MLP neurons of a small language model. Each row is named by its layer, matrix (gate and up: input weights) and neuron, and shows model dimensions 128-255. Each number is 128 + 32 x the weight over its row's rms, rounded and kept within 0 to 255. A neuron's up and down rows have the sign that makes its largest values positive.
After each neuron's rows, "fires on" lists the tokens most often at its 100 highest values on Wikipedia text that the model never trained on.

L7.gate697 [133 148 178 130  89 127 146 155 114 113 147 158 164 103 130  98 165 158  68 132 145 157 139 131 162 115 125 146  83 161 139  61  63 186 133 160 135 206 163  43 143 113 126 138 131 140 162 142 156  82 113 142 148 123 146 114 150 143 113 158 159 157 110 173 119 149 126  75 121 184  47 126 103 105 155  88 149 121 159 120 130 115  94  92 205  81 159 138  61 157  85  86 110  72 100 107  99 132 117 124 127 132  87 112 159 110 106 157  77 153 106 128 102 147 156 153 110  79 154 123 135 114 181 123 106 110  80 143]
L7.up697 [106 130 139 148 115 140  83 182  85 130 160 207 119 121  75 161 134  79 101 119 107  67 144  99 124 129 152 131 116  74 100 155 162 106 160 126 145 113 170 120 123 164 148  94 125 143 217 114 217 169 136 184  84 114 135 209 111 116 140 121 157  91 140 135 106 152 152 100 114  95 209 179 187 100  93 147 139 115  91 130 129 141 156 126 173 132  95 131 143  66 189 140  73 191 110 148 177 148 127 154  89 132 100  87 129 104 116 125 150 188  98 122 116 147  84 149  87 174 217 172 111  83 119 118 157 146  93 143]
fires on: ":", ",", "',", "),"

L8.gate601 [145  71 114 128 122 182 128 140 112 180 126 158 119  26 103 185 121 149  52 154 125 159 124 156 131 108 101  96 126 101 111 123 148 125 119 174 139 146  73 141  83  80 151 110  87 121 127 129 120 126 117  96 133 165 124  96 136  72 160  61 115  93 139 190 129  84 152 124 155 118 101 131  69 168 147 143 100 154 145  98  73 133 123 125 159 109 101  97 147 179 135  72 150 115 115 162  95 101 137 138 119 154 119 164 131  94  81 156 128 102 136 109 117 118 161 108  99 163 125 103  78  79 181 142  68 149 117  82]
L8.up601 [165 160  99 107 130  86 137  90 171  78 181 107 118 124 121  83 121  98 109 103 154 134 124 179  46 176 163 117 140 117  73 107 112 139 118  77 115 139 183  38  76 110 121 119 148 136 104 115 101 103 180 182 115 108 128 125 121 139 119 132 111 139 137 148 150 168 122 111 127 119 144 125 114  67 214 167 161 154  67 143  93 119  71  96 119 140  96 105 119 144 108  91 110 168 108 190  68 125 132 112 126 151 151 155 151 150 115 155 126 149 151 125 171 132 142 116 139 138 140 131 132 142 139 151 175  78 147  86]
fires on: "1", "2", " th", " date", "9", "th"

L2.gate153 [147  74 138 109 109  93  78  63 116 150  86 189  90 164 124 163 126 129 138  89 105 142 176 131 165 168 176 154  82 110 152 102 121 150 149 105 111  84  93 137  96  96 154 148 152 127 145 172 112 130 148 125  89  87 129 117  76 120  73 176  31 169 144 113 109 176 169 102 155 134 211 114 189 130 154  71 118  86 132 133 167 141 120 120  94  82 202 155  77  79 174 150 157 170  99 121 142 122 126 110 143  61 146 116 163 140 124 109 142 128 148 155 141 110 117 143  78 146 118 140 119 131 116 174 118 198 104 111]
L2.up153 [123  49 131 119  98  88  85  58  96 186  93 164  77 183 128 171 118 135 120  89  94  83 143 156 153 146 182 131 106  97 131  78 152 146 130 147 153  74 133 157  85 107 121  94 102 105 136 149 123 121 167 140  88 110 153 146 104 137  82 143  96 165 145 170 100 113 183 125 142 122 193 113 170 106 128  84 134  65 124 133 173 150 140  89  87 110 151 154  67 104 150 111 151 176  98 133 129 146 142  87 146  49 178 129 131 123 177 117 150 151 184 109 143 127 123 142  66 147 109 147 129 138 140 159 113 205  85 122]
fires on: "act", "ft", "St", "unning", "inem", "ating"

L11.gate52 [179 116 158 144 119  80  81 103 114 141 195 122 128 121 135 131 115 109 124 194 127 128 232 105 116 130 121 139 143 121 131 143 143 150 100 123 158 100 171 113 160 115 121 126 140 145 146 169 170 106 113 180 103  60 125 120  85 138  65 142 144 177 111 144 114  84 123 112 137 143 153 138  31 116 174 155  97 116  72 152 104 126 157 146 123 152 149 158 119 118  82  55 189 120  91  99  75 120 102 107 121 142 183 139 167 129 133 116 131 123 181 203 162  89 152  69 151 131 120 120 122 167 129 156 100  84  84 134]
L11.up52 [149  76  98 107  94 134  67 148 183 179 134  89 131 139 149 107  91  60 145  84 182 129 152 102 116 147 146 115 123  96  78 123  98 162 128 149 133 117 129 143  90 187 136 114 134 120  72 115 149  58 120  59  99 154 180 135  80 130 168 123 147 127 111  93 140 104 121 121 172 160 138 154 107  88 138 129  94 170 152 109 133 158 104 152 185 102 136 137 162 104 108 159 208 105  86 133 111 144 119 149 117 167 152  73 154 130 131 154 136  83  70 145 116 133 173 141 149 110 111 138 138 138 135 168 151 133 133 136]
fires on: " St", " Sc", " C", " F", " M", " O"

L5.gate61 [175 105 140 118 143 151 104 161 127 129 174 103 124 192  72 141 112 113 114 161 154 176 132 126 145 118 137 126 177 138  57 105 129 157 107  86 102 128 188  89  37  82  87 102  96 111 142 140 158 146 145 149 120 150 106 118  86  93 115 171 103 164 150 148 109 151 103  99  88 107 108 146 121 164 104 176  15 169 114  69 123 122 131 141 110 110 162 146  76  86 147 175  36 106 140 148 107 100 168 154  37 116 138 116 151 121 141 108 142 188 123 137 130  86 187  99 117 112  92  90 103 157 199 107  93 135 120 141]
L5.up61 [112 134 112 101 120 125  58 107 168  92  94 108 119 143 143 161  78  87  94 188 105  84 145 181 146  76 110  78 155 132 108 175 139 174  86 149 136  80 121  92 128 133  93  91 122 163 100  58 119 203 121 165 105 102 135 113 125 106 108 108  84 143 182 124 136 143 156  94  90 136 184 146 168 192 134 131 178 140  94  90 175 108 166 104  62 136 142 147  96  86 188 219 118 114 135  73 119 124 113  97 148 175 161 126 164 101 181  94 115 149 146 137 209 163  74  91 118 143 138 112  68  90 163 120 190 147 148 101]
fires on: " to", "ollowing", " after", " During", " when", "ing"

L5.gate181 [169 178 135 125 153 170 141 125 125 143 118  98 119 158 101 137  75 117  96 150 138 131 178 106 152 127 158 111 106 159 135 137  99 149  86 152 133 127 220 112 140 142 118 126  81 105 157  79 104  94 167 120 135 158 111 164 110 136 117 104 101 133 146 119 146 150 135 159 107 101 138 162 141 133  98 159  84 152 169 135 120  69 152 151 174 122 169 150 106 145 161 172 135 121  99 157 125 148 112 124  95 125 117 174  77  41 186  97 127 123 142 109  91 162  48 159 118 108 166 153 107 124 145 141 114  82  98 107]
L5.up181 [133 115 128 175 160 143 104 127  96 115 121 122 128 181 113 153  50 192  71 199 126 156 121 127 131 104 151 135 102 140 105 141 101 154  96 109  87 118 160 116 100 104  95  98  80 114 146  86  79 145 112 162 100 167 102 141  94 153 120  92 133 133  79 113 152 169 143 115  64 147 166 125  88 142 116 146 110 154 144 132 121 106 128 180 196  95 171  97 105 115 111 201 148 115 143 135 189 144 141 130 164 127  91 141 119  35 135  91 100 140 141 139  72 151  97 163 103 140 167 138 105 113 160 128 160  67 126 134]
fires on: " to", "ollowing", " both", " By", "on"

L2.gate485 [139 125  98  88 137 109 185 144 119 117 124 142  75 192 107  94 126  99 111 124 100 110 135 135  74  91 171 220 171  78 150 133  99 113 149 158 113 121 135  95  96  95 181 156 162 132 112 133 190 131 100 117 152 119 122 112 113 160 139 140 138 124  84  72  94 134 122 100 131 103 154  93 116 133 132 102 113  95 143 113 163 119 109 122 108 103 120 196 122  87  83  56 129 159 175  96 155 130  84  82 149 130 176 148 143 146 182 165 117  92  93  91  72 118 116  97 110  93 123  81 104 157 203  80 166 154 102 135]
L2.up485 [123 155  73 131 172 153 174 170 123  91 138 118 107 127  95 108 130 119 140  92 116  91  96 113 115 140 184 141 167 140 131 164 137 147 158 131 212 135 161 171 104  54 111 102 119 128 113 146 150 103  69 128 176 120 124 147 122 164  65  74  97 100 119  62  63 150 137  97 145 154 175 144 115 109 163 210  95 135 170 109 153 173 116 112 175 128 145 151  95 121 120 120 138 127 151  87 170 119 134  78 121 134 157 178 140 110 161 146 141 136  94 121  70 138 132 112 122  87 100  97 183 104 136 111 174 180 127 177]
fires on: " St", "St"

L8.gate401 [125 167 148 135  80 129 140 162  76 177 135 147 155  37 159 172 146 135  88 184 129  95 177 112  79 129 104 100 190 124 152 104  68 130  95 166 139 155 129 151 111 158 146  75 101 135 101 118 130 163 113  83 133 129  97 124 141 100 152 147 133 108 189 147 129 103 129 137 177 179  89 156 121  97 129 132  93  86 173 115 134 117 150 123 191 108  63 111 134 164 108  75  87 201  82 104 126 182  86 136  83 134 116  95  68 189 111 143  96 176 171 170 167 125 167 135 128 146 171 132 108  74 132 139 147 125 120 118]
L8.up401 [ 69  86 129 149 186 134 137 213 217 109 143 123 115 105 127 159 142 114 130 122 116 129 136 128 107 101 144 146 145 131 128 172 107  94 180 128 112  71 220 109 138 112 147 154 110 143 176 138 154  86 141 106 121 183  96 131 115 112 171 108 114 135 130 115 140  94 107 174 176  79 123 153 123  97  86 100 150 157 107 179 130  96 144 139 122 108 104 152 125 151 144  98 156 182 149 107  99 135 107 191  95 158 108 179 129 182 179 137 125 131 125  89 152 149 174  93 102 137 141 157  94  82 135 152 147  84 167 214]
fires on: "9", "0", " in", "2", "3"

L2.gate518 [146 131 123 122  96  71 136 122  49 165 152 149  78 188  71 125  97  77 159  89 156 147  46 135 125 112  77 169 122 131 159  85 134 173  74 164 137 130 194 185 120 140 125 173 117 125 110 104 137 127 138  96 122 178 121 122  76 209 153 120 126 147  96  97  77 121 194  99 161 146 159 152 136 127 114 101 146 141 149 118 193 217 103 187 131 131 167 183 150 146 165 145 146  80  85  93 134 115  86 102 185 139 151 172 127 104 139 112 124 124 136 117 163 142 109 165 121 127 142 135 155 161 132 100 134  92 126 127]
L2.up518 [140 123  98 136 118 107 136 134  66 145 163 147  78 179  79 130  49  84 159  93 156 154  64 142 101 117  82 186 124 114 146 117 180 189  78 162 184 100 168 197  87 149 127 175 130 104 101  95 134  94 136 137 138 146 102 109  40 166 144 117  94 148  99 145  89 127 181  96 210 112 165 147 140  86 103 115 145 151 160  99 176 170 111 162 164 106 172 197 161 119 181 129 166 108  67  75 115 122  77 108 201 106 143 149 158 126 146  92  99 165 133 140 118 133  90 130 121 145 139 114 111 152 126 120 178 124 112 144]
fires on: " st", "St", " inst"

L2.gate562 [133 159 117 134 115  98 111 139 105 110 109 158 121 151 134 108 192 159 132 141 159 154 169 110  53  90 148 147 130 135 203  98 115 139 157 126 104 113 166 171 131 120 143 142 181 100  68  57 201 167 148 152  79 149 119 111  74 197 135 133  52 179 134 131  92 152 141 124 192 179 147 135 102 126 182  71 141 102 109  78 140 217 140 159  91 140 181 211 111  58  99 131 178 124  86  87 111 183 121 104 168 102 164 143  97  71 158 131 116 120 152 175 120 143 168 122 124 117 135 146 108 180 179 147 159 121  66 104]
L2.up562 [124 105  84 180 153 136 112 110  87 161 123 131  65 200 163 136 180  97 139 115 176 141 122 140 105 128 141 156 149 124 126 130 123 141  98 145 107  94 103 148 134 178 128 141 103  56 143  89 157 153 122  98  62 125  99 144  98 129 137 116 110 145  82  93 150 137 169 117 110 102 117 203 103 159 100 137 108 118 151  98  98 136 137 119 179 117 134 174  76 121 118  91 114 112 118  99 119 101 102 105 166  97 180 161 158 110 163 144 206  85 220 133 166 160 139 103 128  53  95 157 152 147 122 144 147 130 127 234]
fires on: " St", "St", " const"

L5.gate292 [147 131 111 102 110  76 128 129 143 161 154  60 175 105 131 101 101 155  75 149 132 134 132 179 142 148 156 201 129 139 143  76  88 123 136 125 200 106 139  74 124 155 102  99  71 149  82  83 170 107 157 159 109 193 139 151 162 139 120  89 124 167 103  92 112 126 187  47  94  81 164 146 155 117 163 111 149 146 137  74 126 155 154 143 131 114 137 132 106 194 145 170 188 129 150 184 129 112 154 107 122 143 127 133 119 133 121 116  98 128 131 136 112  79 162 143 145 115 166 118  99 199 109 151 118 113 160 167]
L5.up292 [171 146 127  61 160  92 144 110 205 107 136 115 144 102 146 161 161 209 112 139 116 139 113 146 143 134 128 218 135 153 151 127 126 115  91 106 142 141 161 140  86 159 116 100 104 122 123  99 166 121 105 142  72 127 193  96 140  72 119 140 188 168 125 122 119  97 158  87  83  47 156 123 112 158 116 144 164 102 135 118 114 135 128 174 150 121 128 132 118 171 133 132 139 135  76 164 153  58 170 124 171 134  86 195 153  99 106 130 139 120 161 170 110 113 140 161 109 157 202  72 145 119 135 139 142 139 145 125]
fires on: "F", "L", "3", "A", "f", "ac"

L12.gate425 [120  95 120 159 135 109 122 118 107 130 154  57 179 115 117 147 153 111  92 133 145 153 139 113  93 139 185 156 131 167 111  97 145 157  82 153 118 104 121 195 142 124 135 115 121 117 118 159 110 114 108 156 110 160 139 128 160 134  89 138 162 225  98 169 140 116 131 106 136  51 140 116 180 113 146 125 190 128 104 150 121 183  68 142 163  87 123 120  83 162 144 155 120  99 130 159  79  79 195 180 147 145 129 104 120 128 140 200 102 100 112 161  98  45 100 184  87 140  88 148 124  86 167 150 110 124 160 132]
L12.up425 [127 151 110  84 110 123 140 102 143  43 128  93 157 116  93  87  86 159  97 165 142  88 154  91  38 149 150 167 114 149 148 142 156 136 128 109 104 123 153 119  93 181  95 128 116  57 154 141 160  98 151 103 154  97 113  79 130  97 170 140  94 128 126 139  54 119 143 128 127 155 104 115 126 106 118  80 151 123 145 120  75 177 114 141 142 137 115  75 167 134 116 155 107 157 126 134 186  92 141 157 105 115 107 171 150 196 100 134 144 108 118 151 138 148 124  93 168 169 137  95  91  77  58 111 131 162 131 114]
fires on: "f", "F", " F", "′", " dev"